config.yaml
activation: "tanh_gelu"
tie_embeddings: true
init_std_o: 0.00307
init_std_down: 0.00154
lr: 0.000677
lr_head: 0.00766
warmup_steps: 204
seq_len: 256
steps: 9266
MLP neurons of a small language model. Each row is named by its layer, matrix (up: input weights) and neuron, and shows model dimensions 0-95. Each number is 128 + 24 x the weight over its row's rms, rounded and kept within 0 to 255.
After each neuron's rows, "fires on" lists the tokens most often at its 100 highest values on Wikipedia text that the model never trained on. A number after a token or word is its count.

L4.up222 [ 82 145 167 159 133 110 143  84 107 114 157 143 131 153 107  97 158  83 127 165 107 155 113 121 108 129 126 132  95 137 189 126 114 146 144 138 151 146  68 137 115 110 135 138 140 147 144 130 147 129 169  93  98 124 118 125 131 129 130 161 151 169 110 156 123 130 109 153 141 129 117 169 122 144 123 156 100 132 145 120 117 117 153 140 120 160 119 132 138 117 118 114  92 103 145  96]
fires on: "s" 21, "ed" 11, "all" 9, "ing" 7, "ist" 6

L4.up1150 [ 61 133  98 133 117 161 135  79 119  69 141 112  93 159 169 169 141 160 122 177 135 136  90 124 163 116  76 152 123 110 131 122  78 140 105 153 134 120 122 131 169 121 166 112 148 147 188 108  82 145  97 156  85  86 172 143 163 121 133 157 157  79 129 106 158 142 113 129 130 158 143 119 103 160 152 161 128 127 118  73 120 128 132 209 104 159 113 112 187 122 141 149 147  99 145 137]
fires on: " de" 85, " mo" 4

L16.up557 [103 136 117 114 134 169 123  92 124 128 189 178 129 137 205 117 102 123 139 123 141 152 120 165  80 107 166 155 129 176 118 131 102 126 169 129 115 149  87 127 168 145 148 129 145 135 147 129 112 118 186 118  91 114 157 135 153 134 131 105 112 137 142 149 164  76 120 105 117 127 160 119 133 108 125 166 112 123 101 128 137 122 126  99 180 131 129 134 135 152  95 168 150 137 118 133]
fires on: " c" 51, "fer" 10, " G" 7, " fa" 5, "ent" 5, "G" 4

L4.up695 [104 159 100 166 158 105 125 114 140  88 166 123 158 140  87 154 148 126 118 116 125 153 115 117 116 108 155 116 157 130 153 149 136 128  88 143 139 161  94  93 105 144 132  92 164 133 124  97 143 111 159 150 123 145 102 123  87  90 130 136 116 126 101 106 150 174 133 168 141 120 149 134 129 106 171 147  78 158 109 121 120 113 143 129 153 115 176 151  97 125 108 114 114 134  81 131]
fires on: "k" 44, "ed" 14, "p" 12, "es" 8, "pp" 6, " built" 5

L4.up953 [102 177 156 175 144 156 110  99  94  99 118 156 111 169 131 121 140 140 111 153 139 117 135 133 132 161  99  64 162 132 140 184 110  80 122 130 132 180 141 110 166 147 102 172 147 118 103 132  95 126 120  70 183 135  98 135 130 154 119 106 132 110 137 154 118 179  86 146 120 116 119 142 142 158 146 173 167 145 129 142 155  96 140 175 150 150 100 155  98 143 126 137 111  90 144 115]
fires on: "ic" 26, "ric" 12, "ri" 10, "a" 9

L5.up828 [111 147 121 177 117  95 110  85 129 113 172 116 126 182 131 113 150 131 114 186 141 138 150 108 123 137 137 119  86 147 143 133 161 117 106 144 145 146  50  94 116  76 142 130 104 131 121 103 153 137 156 112 142 127 141 137 121 154  87 126 104 134 138 163 124 129 125 123 134 146 119 121 107 116 138 172 105 147 100 138  97 148 119 178 144  87 128 149 115 166 127 106 107  97 116 106]
fires on: "ed" 25, "s" 12, "ing" 11, "tten" 8, "n" 7

L4.up645 [114  90 106 171 171 114 112 117 177 118 155 120 120 124 100 128 158 108 132 150 125 139 151 131 147 135 129  99 146  96 140 163 149 112 154 140 138 155 130  92 132 125  74 128 139 171 169 130 159 131 117  90 154 100 110 142 120  97 123 143 111 133 142 151 148  88  93 160 137 182 119  96 104 164 167 139 104 105  90 149  99 144  84 131 132 140 143 126 132 153 142 107 102 113 112 162]
fires on: "un" 17, "ro" 17, "te" 12, "en" 8

L4.up218 [122 117  70 146 155 139  95 158 137 142 140 144 135 123 139  97 132 125 141 105 129 146 141 138 128 149 153 105 124 135 181 159 149 125 107 166 133 140  95 103 119 123 152  74 112 136 118  62 102 117 156 133 117 129 109 123 126 111 151 107 100 114 120 162 110 165 158 114  93 118 107 138 123 179 181 143 114 170 136 160 101 155 127 139 154 138  94 116 167  78 137 137 135 135 125 122]
fires on: "is" 32, "u" 31, "i" 7, "–1" 6, "per" 4, "ly" 4

L4.up1305 [164 112  94 115 120 115  98 126 140 108 118 175 118 115 126 112 134 131 194 123 145 130 147  87 106 111 170 128 141  99 106 130 128 116 160 135 124 123 131 126 148 141 104 129 138 143 102 106 187 151 147 111 142 112 130 102 149 132 108  83 117 146 134 141 118 141 123 121 139 145 165 138 124 120 121 147 150 137 116 101 139 126 147 105 135  96  94 124 131 128 132  96 153 138 129 136]
fires on: " large" 15, "ar" 11, "h" 10, "t" 9, " you" 8, "ttle" 7

L4.up696 [133 127 164 144 158 106  94 121 157 134 157 159 150 176 130 106 142 140 133 151 120 141 153 139 128 110 189 138 113 175 132 121 160 133 108 158 127 127  92 108 125 119 135 113 151  91 114 187 162 142 113 132 110 113 108 151 165 109 120 133 138 111 100 122 101  96 150 122  61  83 111 119 123 179 153  89 155 177 116 111  67 178 131 109 144 134 122 162 165 118  93 147 140 134 126 112]
fires on: " and" 32, "e" 20, "ign" 9, " &" 8

L15.up342 [110 174 172 159 108 120 143 129 116 151  90 125 116 136 100 147 106 119 171 117 115 147 134 145 138 141 119 108 159 131 126 100 144 115 145 151 176 104 119 134 147 107 127 180 135 113 144 126 119 144 149 130 110 119  91 135 145 124 166 105 135 116 168  98 124 117 162 151 138  96 164 106 121 181 160 113 122 144  97 113  97 152  61 101 128 140 117 135 155 201 107 160 142 127 136 116]
fires on: " |" 31, ";" 24, "," 16

L4.up772 [103 123 122 136 126 128 112 166 140 107 171 130 117 129 136 170 130 116 158 132 119 121 153 128 122 105  91 107 121 130 110 129 148 112 102 110 150 182 153 118 116 158 135  95 104 137 139 138 148 130 157 138  82  87 142 122 172 151 123 140 103 117 120 125 140 129 152 110 104  97 144 104 131 139 141 109 128 111 130 152 171 114 149 139 109 130 144 154 143 197  96 109 143 164 145 153]
fires on: "ant" 18, "t" 10, " a" 10, " The" 10, "ir" 9

L4.up873 [101 122 135 119 128 109 169  95 117  70 136 139 141 131 160 130 149 128 128 122 146 123 108 125 145  86 132 135 106 162 161 107 142 110 110 136 107 121 149 140 132  94 138 118 168 122 120  62 114 142 125  98 108 159 136 200 131 110 124 179 133 122 127 117 121 163 109 152 123 163 170 166 111 198 148 151 128 140 120  68 139  87 166 124 123 153 159 120 136 113 123 145 150 157  94 128]
fires on: "s" 48, "tor" 16, "ed" 12, "x" 9, "ta" 4

L4.up1328 [123 123 133 125 150 110 139 138 115 168 137 156  76 116 146 108 131 143  83 127 148 134 124 105 123 173 132 110 134 154 115 134 157 114  91 108 132 172 145 113 144 114 124 151 140 120 114 151 119 116 100  98 138 132  82 121 141 153  93 120 118 115 159 205 139 192 123 121 134 115 138 155 134 173 152 128 118 145 150 122 158 113 109 155 164 132 135 126 109 116 140 157 126 122 158 116]
fires on: "ic" 23, "ri" 17, " Jo" 13, "ap" 7, "li" 7, "bert" 6

L4.up520 [130 186 184 149 124 135 166 131  97 145 128 112 125 195 148 153 107 102 141 167 123 153 129 107 101 143 120 122 173  81 137 159 167  85 141  91 102 184 166 137  95 114 113 104  59 131 141 133 114 136 151 124 129 115  74 160 113 144 108 117 183 103 108 138  73 126  97 135  79 153 156  97 117 125 116 132 143 146 115 128 143 132 110  96  96 111 122 159 163 180  80 129 123  81 153 115]
fires on: " D" 32, " N" 14, "n" 11, "en" 7, " Republic" 7, " National" 5

L16.up30 [112 177 128 178 128 159 117 125 117 135  98 151 126 159 141 111 172 106 116 138 115 189 125 135 126  86 158 153 123 160 140 160 101 122  72 129 128 152 122 122 100 125  94 132 146 161 114 165 125 148 122 124 102 113 141 156 155 136  74 147 141 130 136 144  88 108 147 124 140 123 117 108 129 122 152 135 135 146 134 149 123 121 101 127 111 149 139 153 161 110 105 166 135 117 111 129]
fires on: " and" 28, " He" 13, " but" 10, "," 10, "e" 7, " she" 6

L5.up1026 [103  97 123 131 187 126 129 179 141 174 152 138 118 101 129 128 140  92 141 149 112 130 167 141 106 142  99 135 151 118 164 104 117 124  87 122 124 139 123 101 162 146 135 117 145  94  83 147 121 112 127 114 140 117 151 149 191 178 126 144  88 131 148 149 150 120 141  71 125  93 131 115 104 125 130 113  92 181 116 126 101 195  89 119 140 115 117 169 128 146 120 181 111 105 150 129]
fires on: " |" 37, "le" 12, "re" 5, " " 5, " –" 4

L5.up1209 [ 99 121  84 171 175 120 169 114 139 153 118 142 118 112 118 109 145 133 134 102 155 107 135 160 125 147 149 133 130 172 132 131 153 115  80  79 113 156  99 100 133 164 141 106 100 115 145 127 140 144 119 107 131 145  87  98 159 124 126 145 130 107 125 132 115 139 135 121 122 100 119 120 155 177 153 132 128 171 127 159  89 149 125 208 112 143 114 133 155 104 133 136 121 111 137 141]
fires on: "th" 16, "us" 12, "–1" 10, "s" 9, "–" 8, "ly" 7

L4.up583 [141 168 166 184 101 131 137 136 135 166 141 128  92 143 157 124 136 122 193 154 131 152 144 136  91 158 152 144 166 139 101 170 177 127 131 113 111 167 157  97 126 127 114 115 135 143  90 114 204 141 137 125 116 115  97 166 113 163 112 129 138 121 102 104 146 114 130 122  55 115 126  88 137 133 154 140 119 117 124 150 104 125  75 142 168 123 127 147 105 124  94 119  82 144 142 154]
fires on: "n" 24, " N" 22, "er" 13, " qu" 11, "on" 7, "c" 6

L4.up1322 [153 163 146 145 149 172 169 163 121 133 146 133 122 160 148 150 137 104 173 132 163 128 159 138 118 150 154 150 141 111 139 144 192 110 111 139  88 144 121 123 143 133 141 124 112 132 102 154 129 130 142 138 112 102 121 160 116 150 170 103 140 139 115  95 133  98 123  90 118 173 164 129 108 123 137 159 129 158  95 102 192 163 127 121 142 115 135 161 143 119  75 167 130 136 154 158]
fires on: "er" 16, "il" 16, "tern" 15, "leg" 10, "en" 8, " N" 7

L4.up603 [150 132  99 120 118 159 143 137  98 115 108 167 167 130 100 134 151 149 159 157 133 134 142 147 127 158 134 112 100 120 117 117 163 123  83 118 101 144 126 105 137 129 160  80 138 140 146 142 134 184 140 102 124 112  87 111 118 165 128 117 136 107 110 130  87 144 143 105 117 161 129  97 153 160 108 145 154 179 131 118 129 140  86 175 159 106 110 165 172 102 116 142 134 117 138 102]
fires on: "th" 25, "ly" 23, "ity" 16, "m" 7, "y" 6, "er" 6

L4.up1338 [146 124 142 141 136 107 136 102 125 122 169 124 120 102 105  82 126 121 160 138 118 158 141 102 135 122 105 122  77 123 199 100 106 120 153 113 162 109 126 122 160 143 156 128 119 107 104 111 112 164 116 128 104 110 103 155 158 131 137 120 130 118 154  95 117 132 139 109 113 142 137 102 148 153 136 122 107 166 103 124 137 160  65 124 133 107 121 162 127 107 127 167 141 150 108 146]
fires on: "s" 46, "br" 9, "be" 9, "te" 6

L16.up70 [ 84 137 127 149 156 106 116 117 128 142 133 137  96 111 143 111 109 156 149 185 137 127  76 102 148 107 160  79 142  65 158 128 155 142 140 113 109 180 136 110 141 119 142 133  65 127 146 119 126 178 107  98 101 152 150 110 103 126 137 119 104 133 158  98 120 131 133 133 156 105 141 154  88 118 148 162 139  99 122 118 137 117 134 132 146 152 111 137 152 127 164 139 123  92 133 139]
fires on: "s" 22, " Ho" 15, " P" 13, "t" 8, "'" 6

L5.up369 [112 123 136 145 126 125 104 137 141 117 128 121 176 137 150  86 126 155 142 148 142 110 145 101 121 108 130  87 162 108 109  94 153 118 169 122 131 155 152 116  96 133 125 119 132 123 162 131 109 206 142 118 107 146 123 146  93 163 114 126 117 104 150 171 152 122 114 155 141 112 148 135  95 139 141 121 101 126  55 135 158 107 143  96 105 140 157 120 129 134 105  85 136 142 124 127]
fires on: " where" 14, " Ja" 11, "ite" 7, "c" 7, " by" 7, " with" 6

L4.up561 [103 146  89 128 110 125 185 121 123 150 146 114 143 138  67 143 134 126  93 155 115 129  85 153 133 122 102  94 147 113 143 178 135 131 117 120 115 163 156 139 136  94 110 136 150 127 116 128 109 125 153 111 158  88 107 160 121 160 163 150 131 127 100 123 160 158 128 170  81 157 125 152 106 122 175 154 107 152 112 162 135  84 124 107 159 137 125 106 151 107 130 105  89 103 142 116]
fires on: "ra" 16, "ri" 14, "s" 9, "iv" 8, "p" 7, " in" 6

L4.up458 [103 146 150 136  81 146 137 130 110 142 127 136 156 133 130 114 101 109 148 129 155 138 153 116 103 139 145 130 167 100  86 183 151 136 128 148  91 142 152 152 152 116 153  97  81 163 127 115 151 170 144 121 137 124 150 135 128 122 122 164 155 122 131 122 123 159 140 109  76 141 133 111 150 118 167 100 176 159 128 193 121 166  79 117 157 107 153 144 180 123 123 180  74 132 162 145]
fires on: "t" 13, "n" 10, "er" 10, "fe" 8, "r" 8, "e" 7

L4.up208 [119 130  86 160 150 132 152 145 113 141 134 135  67 124 126  92 133 129 106 102 137 103 163 123 122 154 130 133 136 149 117 122 131 145 128 157  94 140  88 134 162  69 129 137  92 123 146 156 154 108 114 128 128 144 109 114 123 142  95 141 188 132 126 128  82 178 102 154 135 103 127 119 178 110 174 171  99 160 122 117  90 145  71 178 159 165 108 138 162 135 136 133  94  97 115 116]
fires on: "–" 52, "ni" 17, "–1" 9, "s" 6, "um" 4

L5.up598 [121 166  82 114 102 154 111 133 122 110 135 116  78 126 145 138  68 120 167 137 147 158 168 115 142 108 175 130 168 119 138 168 138 153 108 160 106 130  92 103 163 155 139  92 178 152 115 144 147 135 133 134  95  73 111 135  97 116  75 149 122 123 123 101 134 121 144 109  83  98 110  97 145 119 169 136 159 121 116 130 108 202  82 112 163 104 113 120 143 116 112 153 105 158 120 154]
fires on: "fe" 17, "i" 13, "tra" 10, "e" 10, "ü" 10, "ne" 8

L15.up895 [112 133 109 127 144 107 105 143  79  92 138 133 105 185 160 183 128 140 140 128 171 145  78 133 122 121 109 108 165 115 108 174 140 117 107 143 108 144 138 121 155 120 125 145 135 157 146 135 141 175 151  95  92 119 106 132 111  91 125 123 175  92  69 169 122 164 171 154  94  93 129 144 138 185 137 120 131 128 126 158 166 157 113 118 158 146  98 150 183 178 102  93 141 115 102 114]
fires on: " M" 49, " S" 14, " V" 7, "u" 4, "op" 4

L4.up1337 [142 125 135 181 155 133 151  75  95 120 132 156 131 179 157 103 114 143 128 129 161 169 122  94 110 172 153 158 134 140 103 144 134 103 126 111 119 124 128 136 138  81 155 134 123 152 154 121 113 116 146  95 115  93 166 140 122 150  93 116  97 147 142 132 166 154  76 109 107 150 114 134 136 103 116 158 133 114 134 131 133 134 125 153 157 108 117 134  97 179 125 171 111 118 137  99]
fires on: "ed" 29, " released" 21, "ent" 16, " on" 6, "s" 6

L4.up1123 [117 135 124 170 155 115 161  98 110 142 181  96 161 140 111 171 150 152 141 136 155 173 107 131 121 124 104  92 103 134 182 140 175 115 147 128  97 111 112 102 118  87 175 112  88 151 132 111 116 142 131 128 151  93 135 144 171 159  89 134 119 129 161 154 139 144 122 129 123 157 121 162 140 160 138 132 121 155 108 156 132 148 132 125  99 103 146 131 169 158 140 139 158  77 128 135]
fires on: "s" 25, "ed" 19, " into" 19, "ro" 9, " to" 8, "ular" 5

L4.up19 [114 161 117 213 115  77 121  73 157 105 151 160 102 100 141 142 124  99 150 152 141 173 113 121 105 122 141 118 149 125 156 149 120 122 127  84 111 148 154 106 141 112 135 105 137 141 126 141 122 102 178  89  93 121 129 156 111 136 149 169 145 106 164 125 104 120 143 139 146 176 154 106  89 101 131 124 141 135 116 126 122 155  78 102 157 124 140 152 110 152 133 114  90 147  80 133]
fires on: "n" 14, "en" 14, "an" 13, "pen" 11, "on" 8, "ad" 6

L4.up970 [129 117 102 127 129 112 178  89 172 100 130 132 133 129 147 113 125 111 115 129 161 143 155 120 124 135 122 187 112 178 183 142 153 122 148 129 135 116 149 132 168 140 128  92 123 100 107 141 105 153 118 107 141 121 131 169 107 163 102 164 129 161 117 155 142 130 109 179 135 121 118 144 145 132 155 131 126 120 138 112 180 121 139 146 113 150 136 120 121 135 115 153 120 121 140 133]
fires on: "x" 16, ":" 10, "ec" 10, "itch" 8, "s" 7, "ac" 7

L5.up1255 [137 123 113 125 156 161 131 134  87 122 112 132 123 117 116 141 108 158 126 156 131  99  89 179 108 133 112 121  95 128 113 120 152 124  90 110 140 135 189 117  91  81 108 172 114 133 154 124 172 138 147 129 134 135 127 103 187 165  71 121 158 121 122  96 153 164 164 142 126 139 135 123 105 125 151 127 166 116 124 134  83 124 142 100 125 128 163 126 126 169  49 102 155 105  92 129]
fires on: " by" 39, "th" 7, " in" 7, " from" 7, "ab" 7

L15.up1334 [100 140 118 160 144 130 130 165 138 105 150 153 119 123 126 118 148 116 158 110 103 148 133 108  98 146 129  85 129 130 107 114 157 120 150 166 122 119 112 111 127 162 111 125 127 110 119 150 167 153 166 135 134 125 123 146 119 123 153 143 115 112 124 113 131 145 132 140 106  82 156 102 133 177 118 156 125 129 108 116 136 193 118 138 118 117 160 146  98 165  79 180 119 118  84 132]
fires on: " tr" 39, " ch" 5, " Gu" 4, " cl" 4, " an" 4, "," 4

L5.up1169 [125 115 112 137 117 131 128 151 103  98 148 139  82 109 124 119 164 108  93 121 143 125 129 141 131 114  66 141 116 128 108 118 111 129 105 118 140 117 129 112 135 172 121 139 170 134 143 117 141 117  61 119  73 127 109 185 144 162 135 129 166  84 103 138 161 139 144 114 143 115 108 123 134 125 144 186 136 137 125  89  87 131  96 162 140 117 132 155 175 119 133 133 173 117 160 139]
fires on: " de" 48, " be" 20, "-" 4, "o" 4, "el" 4

L15.up922 [124 126 108  95 103 123 134 110 132 110 150 110 168 176 131 107 108 115 133 143 121 166 156 151 134 128 121 141 112 121 156 124  80 139 158 152 125 125 146  62 120 127 100  93 131 100 169 134 168 152 131 117 132 103  94 130 113 161 102 113 128 132 131 141 162 154 174 108 132 108 130 125 130 167 145 129 107 114 110 110  85 132  75  93 117 165 101 146 124 150 102 125 114 147 158 133]
fires on: " |" 27, " (" 10, "s" 9, "-" 8, " –" 5, "en" 4

L5.up540 [105  76 114 173 134 114 178 156 121 132 135 122 140 106 115 152 155 130 141 108 135 135 154 149 118 129 122 123  79 161 162 139 146 142 132 142  87 132 136 122 101  73 124  96 100 141 108 104 137 170 142 127 123  88 107 150 111 122 120 158 182 124 106 140 109 131 124 173 123 126 127 157  76 158 168 132 123 172 140 141  62 121 141 182 103 133 135 130 181 118 142 151 132 134  86 151]
fires on: "s" 29, "us" 12, "e" 9, "is" 9, "th" 9, " of" 8

L16.up974 [125 128 102 144 144 111 108 132 135 134  97 115  80 135 167 102 128 158 170 116 135 155 109 148 122 123 121  85 114  82 118 128 173 115 166  97 139 145  82 100  89 128 115 109 110 122 127 105 118 178 155 101  90 128 113 159 127 156 138 167  95 165 137 152 143 130 167 137 102 116 158 139 105 136 119 146  93 133  87 100 138 134 133 106 145 165 102 145 148  87 111 126 110 140 121 111]
fires on: "'" 25, "s" 14, " K" 12, " W" 10, "es" 5, "(" 4

L5.up757 [144 150 143 106 121 167 107 147 118 134 134 162 125 165 119 110  57 120 168 150 137 181 172 173 122 144 144 132 143 112 130 161 131 125  96 110 110 145 155 119 151 110 151 106 129 166 102 142 117 148 139 121 111 125 101 114 129 119 108 167 112 130 190 101 113 154 109  99  93 144 124 152 156 130 139 118 111 173 120 113 164 136  70 121 117 102 131 158 163 136 119 158 116 104 123 120]
fires on: "t" 33, "n" 22, "st" 10, "f" 6, "m" 5, "d" 5

L5.up225 [120 151 133 189 118  88 115 106 135  85 141 144 129 159 124 161 117 100 116 194  87 141 133 159 121 148 121 103 204 118 137 162 131  82  93 173 119 154  99  82 119 120 141 112 153 145 120 149 151 107 140 111 113 131 140 119 129 120 111 122 152 138 113  95 134 113 137 167 145 161 116 122 115 119 165 154 100 100 117 152  90 174 123 150 153 171 167 169 119 116 130  96 107 116  98 141]
fires on: "en" 17, "un" 14, "ed" 13, "n" 10, "es" 10, "d" 5

L5.up198 [147 115  87 134 172 142 113 141 102 150 164 147 108 102 111 142 116 134 112 113 123 117 100 108 135 120  89 119 120 114 109 123 134 134 122 142 130 153 157 117 149  77  73 143 108 148 138 180 133 141 134 113 126 141 142  98 183 143 106 183 132 155 132  92 121 119 117 148 150 145 149 121 138 136 110 148 156 127 110 174 137 133 143  97 153 141 147 155 121  95 124 127 140 134 163 126]
fires on: " from" 24, " Jo" 14, " among" 12, " by" 11, "ring" 8

L15.up668 [137 103 135 129 125 118  94 159 103 167 152 139 187 110 161 107 100 132 126 143 126 114 181 151 133 160 138 110 162 148 137 151 161 134 148 130  98 117 151  99 173 150 153 139 146 141 159 131 151 136 108 138  83  85 185 126 166 137 122  69 128 114 121 121 159 128 103 101 125 134 138 117 142 119 121 112 115 183  98 144 127 140 119  55 109  79 151 128 131 139 132 159 142 108 157 135]
fires on: " \"" 25, "-" 17, " " 9, "T" 7, "O" 6, " H" 6

L15.up421 [122 124 107 143 107  97 153  92 130 145 143 118 139 136 150 115 107 113 157 107 125 121 118 175 120 134 147  82 111 160 119 119 114 106 140 114 135 129 121 103 123 130 113 155  75 135 202 120 135 154 145  73 131 122 114 151 127 202 106 140 149 111  81 101 138 130 217 121 116 168 139 148 147 140 133 122 151 119 112 121 116 157 125 126 133 140 135 156 132 138  82 110  91 127 112 126]
fires on: " as" 28, ":" 19, " and" 12, " T" 6, " |" 6, "s" 4

L16.up630 [134 111 116 131 191 135 117 138 100 133  93 104 122 141 124 144 147 122 137 145 156 110 147 145 118 157 104 130 142 140 172 150 120 155 102 185  91 125 110 131 158 103 136 103 110 105 123  87 104 135  99 124 129  76 138 108 125 114  90 160 157 144  87  88 155 124 157 148  81 104 132 122 149 117 142 136  94 120 127 142 126 112 176 161 148 141 103 172 158 159 108 106 110 105 159 147]
fires on: ":" 25, "c" 11, "″" 9, " /" 6, "°" 5, "s" 5

L5.up228 [124  82  91 139 160 167 128 143 122 126 164  93 115 113 144 156 108  91 160 163 127 148 144 101 138 140 108 124 115 132 111 115 123 135 147 126  92 139 143 101 143 114 132 121 110  95 131 156 108 106 134 101  79  69 115 132 185 131 125 137 110  87 128 113 104 121 132 103 119 133 121  93  99 159 139  96 110 141 110 114 157 181 136 107 138 129 130 163 182 137  87 164 142 153 132 137]
fires on: " a" 44, " the" 11, "the" 10, " an" 8, " The" 5, "lo" 5

L4.up1 [109  87 139 124 127  82 119 156 114 122 151 131 125 137 118  88 117 158 113 135 115 137 140 121 145 141 109 142 160 117 167 104 120  87 134 149 137 121 155 117 116 117  58 125 175 133 185 165 133 184 153 146 118 176 119 170 156 132 124 140 131 100 109 161 155 138  83 111 127 150 135 152 150 132 128 126 120 142 109  73 150 117 130  73 131 184 146 136 155 128 132 118 150 152  69  91]
fires on: " where" 20, "," 20, " and" 11, " by" 7, ")," 7

L4.up544 [140 138 159 152 153 128 159 135 131 132 140 120 129 120 100 118 140 135  96 165 148 110 134 171 146 104 160 123 114  99 161 156 135  95 119  98 124 154 139 132 125  84  96  97 126 119 132 151 126 102 149  74 142  57 151 154 153 137 106 188 138 162 122  68 149 160 121 136 115 144  86 109  88 112 170 133 120 181  95 142  95 162  92 118 163 119 126 131 156 158 116 128  97 101 139 128]
fires on: "s" 27, "p" 12, "n" 10, "r" 10, "t" 8

L16.up1116 [151 110  97 168 119 137 134 125  91  58 149 123 153 127 112 136 131 117 115 102 146 115 101 128 114  97 140 151 116 135 135 136 113 121 116 170 105 137 171 150  99 109 152 131 121  90 159 150 147 153 161 157 117 133 128 123 147 146 114  99 155 132 122 152 139 119 140 194  96 134  72 132  91  96 141 125 127 179 118 153 127 154 128 161 137 167 157 141 169 172  97  87 141 102  97 135]
fires on: " in" 79, " In" 7, " from" 5

L16.up384 [110 124 125 146 106 117 172 104 120 164 110 121 164 166 124  93 149 139 147 148 123 175 101 107 109  97 140 102 148 134 116 136 125  98 117 109 135 149 138  90 118 138 108 147 138 113 118 109 139 210 128 102 108 126  77 162 138 138 120 145 131 101 149 137 120  86 173 151 137 124 151  62 104 139 136 122 129 155 120 127 111 128 113  86 125 150 154 128 152 123 109  87 122 131 141 136]
fires on: " He" 47, "e" 9, " who" 5, " She" 5, " We" 4, " song" 4

L16.up789 [ 84 108 130 173 163 159 112 159 124 184 124 137 148 114 198 128 118 165 132  91 144  99 148 110 156 155 109 103 136 153 146  97 118 121 116 117 117 131 119 114 165 124 101 143 147 112 101  95 151 129 104  66 110  90 169 159 124 179 118 118 140 123 153 131 138 121 141 128 122 129 139  90 105 135 137 152 138 162 128 138 158 138 116 135 128 107 121 112 136 154 101 172  99 146 129 118]
fires on: "'" 58, "-" 6, "gh" 6, " " 5, " No" 4, " \"" 4

L5.up1272 [100 144 130 148 186 100 107 142 162 150 143 110 136 112 111 136  93 121 156 148 102 102 157 130 124 142 161 181 107 152 122 109 115 126  97 129 117 159 139 106 103 139 112  70 144  97 147 141 140 154 148 146 120 134 172  93 115 147  67 153 147 119 109 106 120  88 178  96 108 136 199 108  86 124 159 168 150 122  77 136 137 144 135 168 103 146 158 132 117 135 106 160 119 137  93 151]
fires on: "re" 23, "tion" 16, "le" 15, " war" 9, "ation" 6, "se" 5

L5.up991 [116 126 125 156 120  99 130 129 112 141 133 143 107 149 139 147 142 105 138 112 137 190 105  78 144 133 119  97 101  90 181 118 155  91 121 120 122 114 129 108 123 115  83 118 126 172 128 122 106 127 148 138  81 103 110 133 130 141 123 130 150 166 166 121 106 134 126 136 147 148 137 123  71 102 141 118 136 142  91 148 151 126 120 151 113  93 136 146 141 130 106 163 106 106 137 141]
fires on: "ed" 24, " home" 19, "able" 8, "s" 8, " women" 6, "er" 4

L16.up1054 [108 133  93 126 148 105 123 121 109 109 142 162 117 109 144 164  88 128 121 120 130 111  97 126 136 111 110 175 165 122 145 131 160  87 123 175  84 138 127 154 178 128 170  86 131 153 135 140 113 117 151 144 109 111  90 120 137  89 123  96 166  89 114 175 117 132 126 108 183 162 136 156 139 161 120 140 106 175 126 101 147 146 159 135 120  99 111 123 188 105 126 119 122 138  73 121]
fires on: " V" 22, " F" 11, " M" 5, "i" 5, "ar" 4, "V" 4

L4.up870 [142  88 121 141 167  88 142 155 103  83 141 127  94 125 129 119 143 100 100 130 147 107 131  99 124 120  95 146 107 126 146 155 125 133 107 162 115 138 131 125 140 119 123  49 142 117 130 140 160 123 120 107 138  94 142 116 166 137  72 106 193 145 116 140 158 125 147 131 139 114  77 162 112 144 177 145 157 118 105 144 122 137 103 142 122 139 121 183 145 155 133 103 125  80 127 144]
fires on: "s" 42, "c" 8, "ment" 6, "mp" 5, "tra" 5, "ist" 4

L5.up780 [184 136 127 127 109  99 182 114 164 100 118 141 124 139 110 107 111 125 167 134 172 147 118  74 111 130 145 135 152 107 112  93 124 122 132 168 146 148 135  89 139 131 106 111 148 162 130 116 155 131 102 108 111 128 153 101 136 137  96  84 112 114 165 175 136 106 111 125 125 105 166 107 101 113 119 143 102 155  91  96 157 124 149 117 127  96 121 159 141 143 123 158 129 152 134 163]
fires on: "hi" 35, "h" 12, "au" 10, "ö" 9, "ü" 8, "ar" 8

L5.up1013 [120  81 147 139 146 122 151 109 111 105 106 109  88 120 139  89  99 115 130 169 109 137 101 136 139 139 127 160 124 123 150 133 151 105 126 106 159 126 183 108 161 122 140  82  94  97 183 150 129 172  73  85 137 129 118 157 159 132  96 204 126 114 136 147 130  94 130 154 111 138 114 107 107 166 134 145  96 101 120 119 127 119 157 148 127 107 138 125 184 163 111 170 136 164 148 125]
fires on: "s" 54, ":" 11, "====" 5, "se" 5, " of" 4

L5.up1211 [159 148 102 134  90 154 141 164 128 124 134 130 153 141 104 129  93 118 143 124 107 191 126 102 128 158 102 126  96  98 146  98 158  72  77 163 168 140 100 104 142 147  94  87 115 126 147  89 116 148 117  85  64 114 113 139 126 134 108 113 136 144 163 125 115 132 101 100  93  97 160 140 127 123 181 108  90 153 105 156 162 151 108 137 129 127 134 150 137 108 119 125 152 145 120 107]
fires on: "s" 55, "z" 19, "au" 10

L5.up1474 [108 152 129 121 179  99 118 110 148 104 156 124 120 148 161 148  94 126 115 158 123 185 158 135 125 126 127 147 122 152 138 122 139 128  96 123 125 162  91 103 102  90 129 147 167 142 175 127 163 182 141 132 160 124  87 108 125 146 133 160 114 154 122 160 120  83 134 136 121 149 121 162 129 136 138 181 148 142 134  93 126 133 167 145 107 105 113 121 109 169 132  82 110 108 139 104]
fires on: "ed" 23, "f" 16, "round" 14, " of" 7, "ing" 5, "un" 4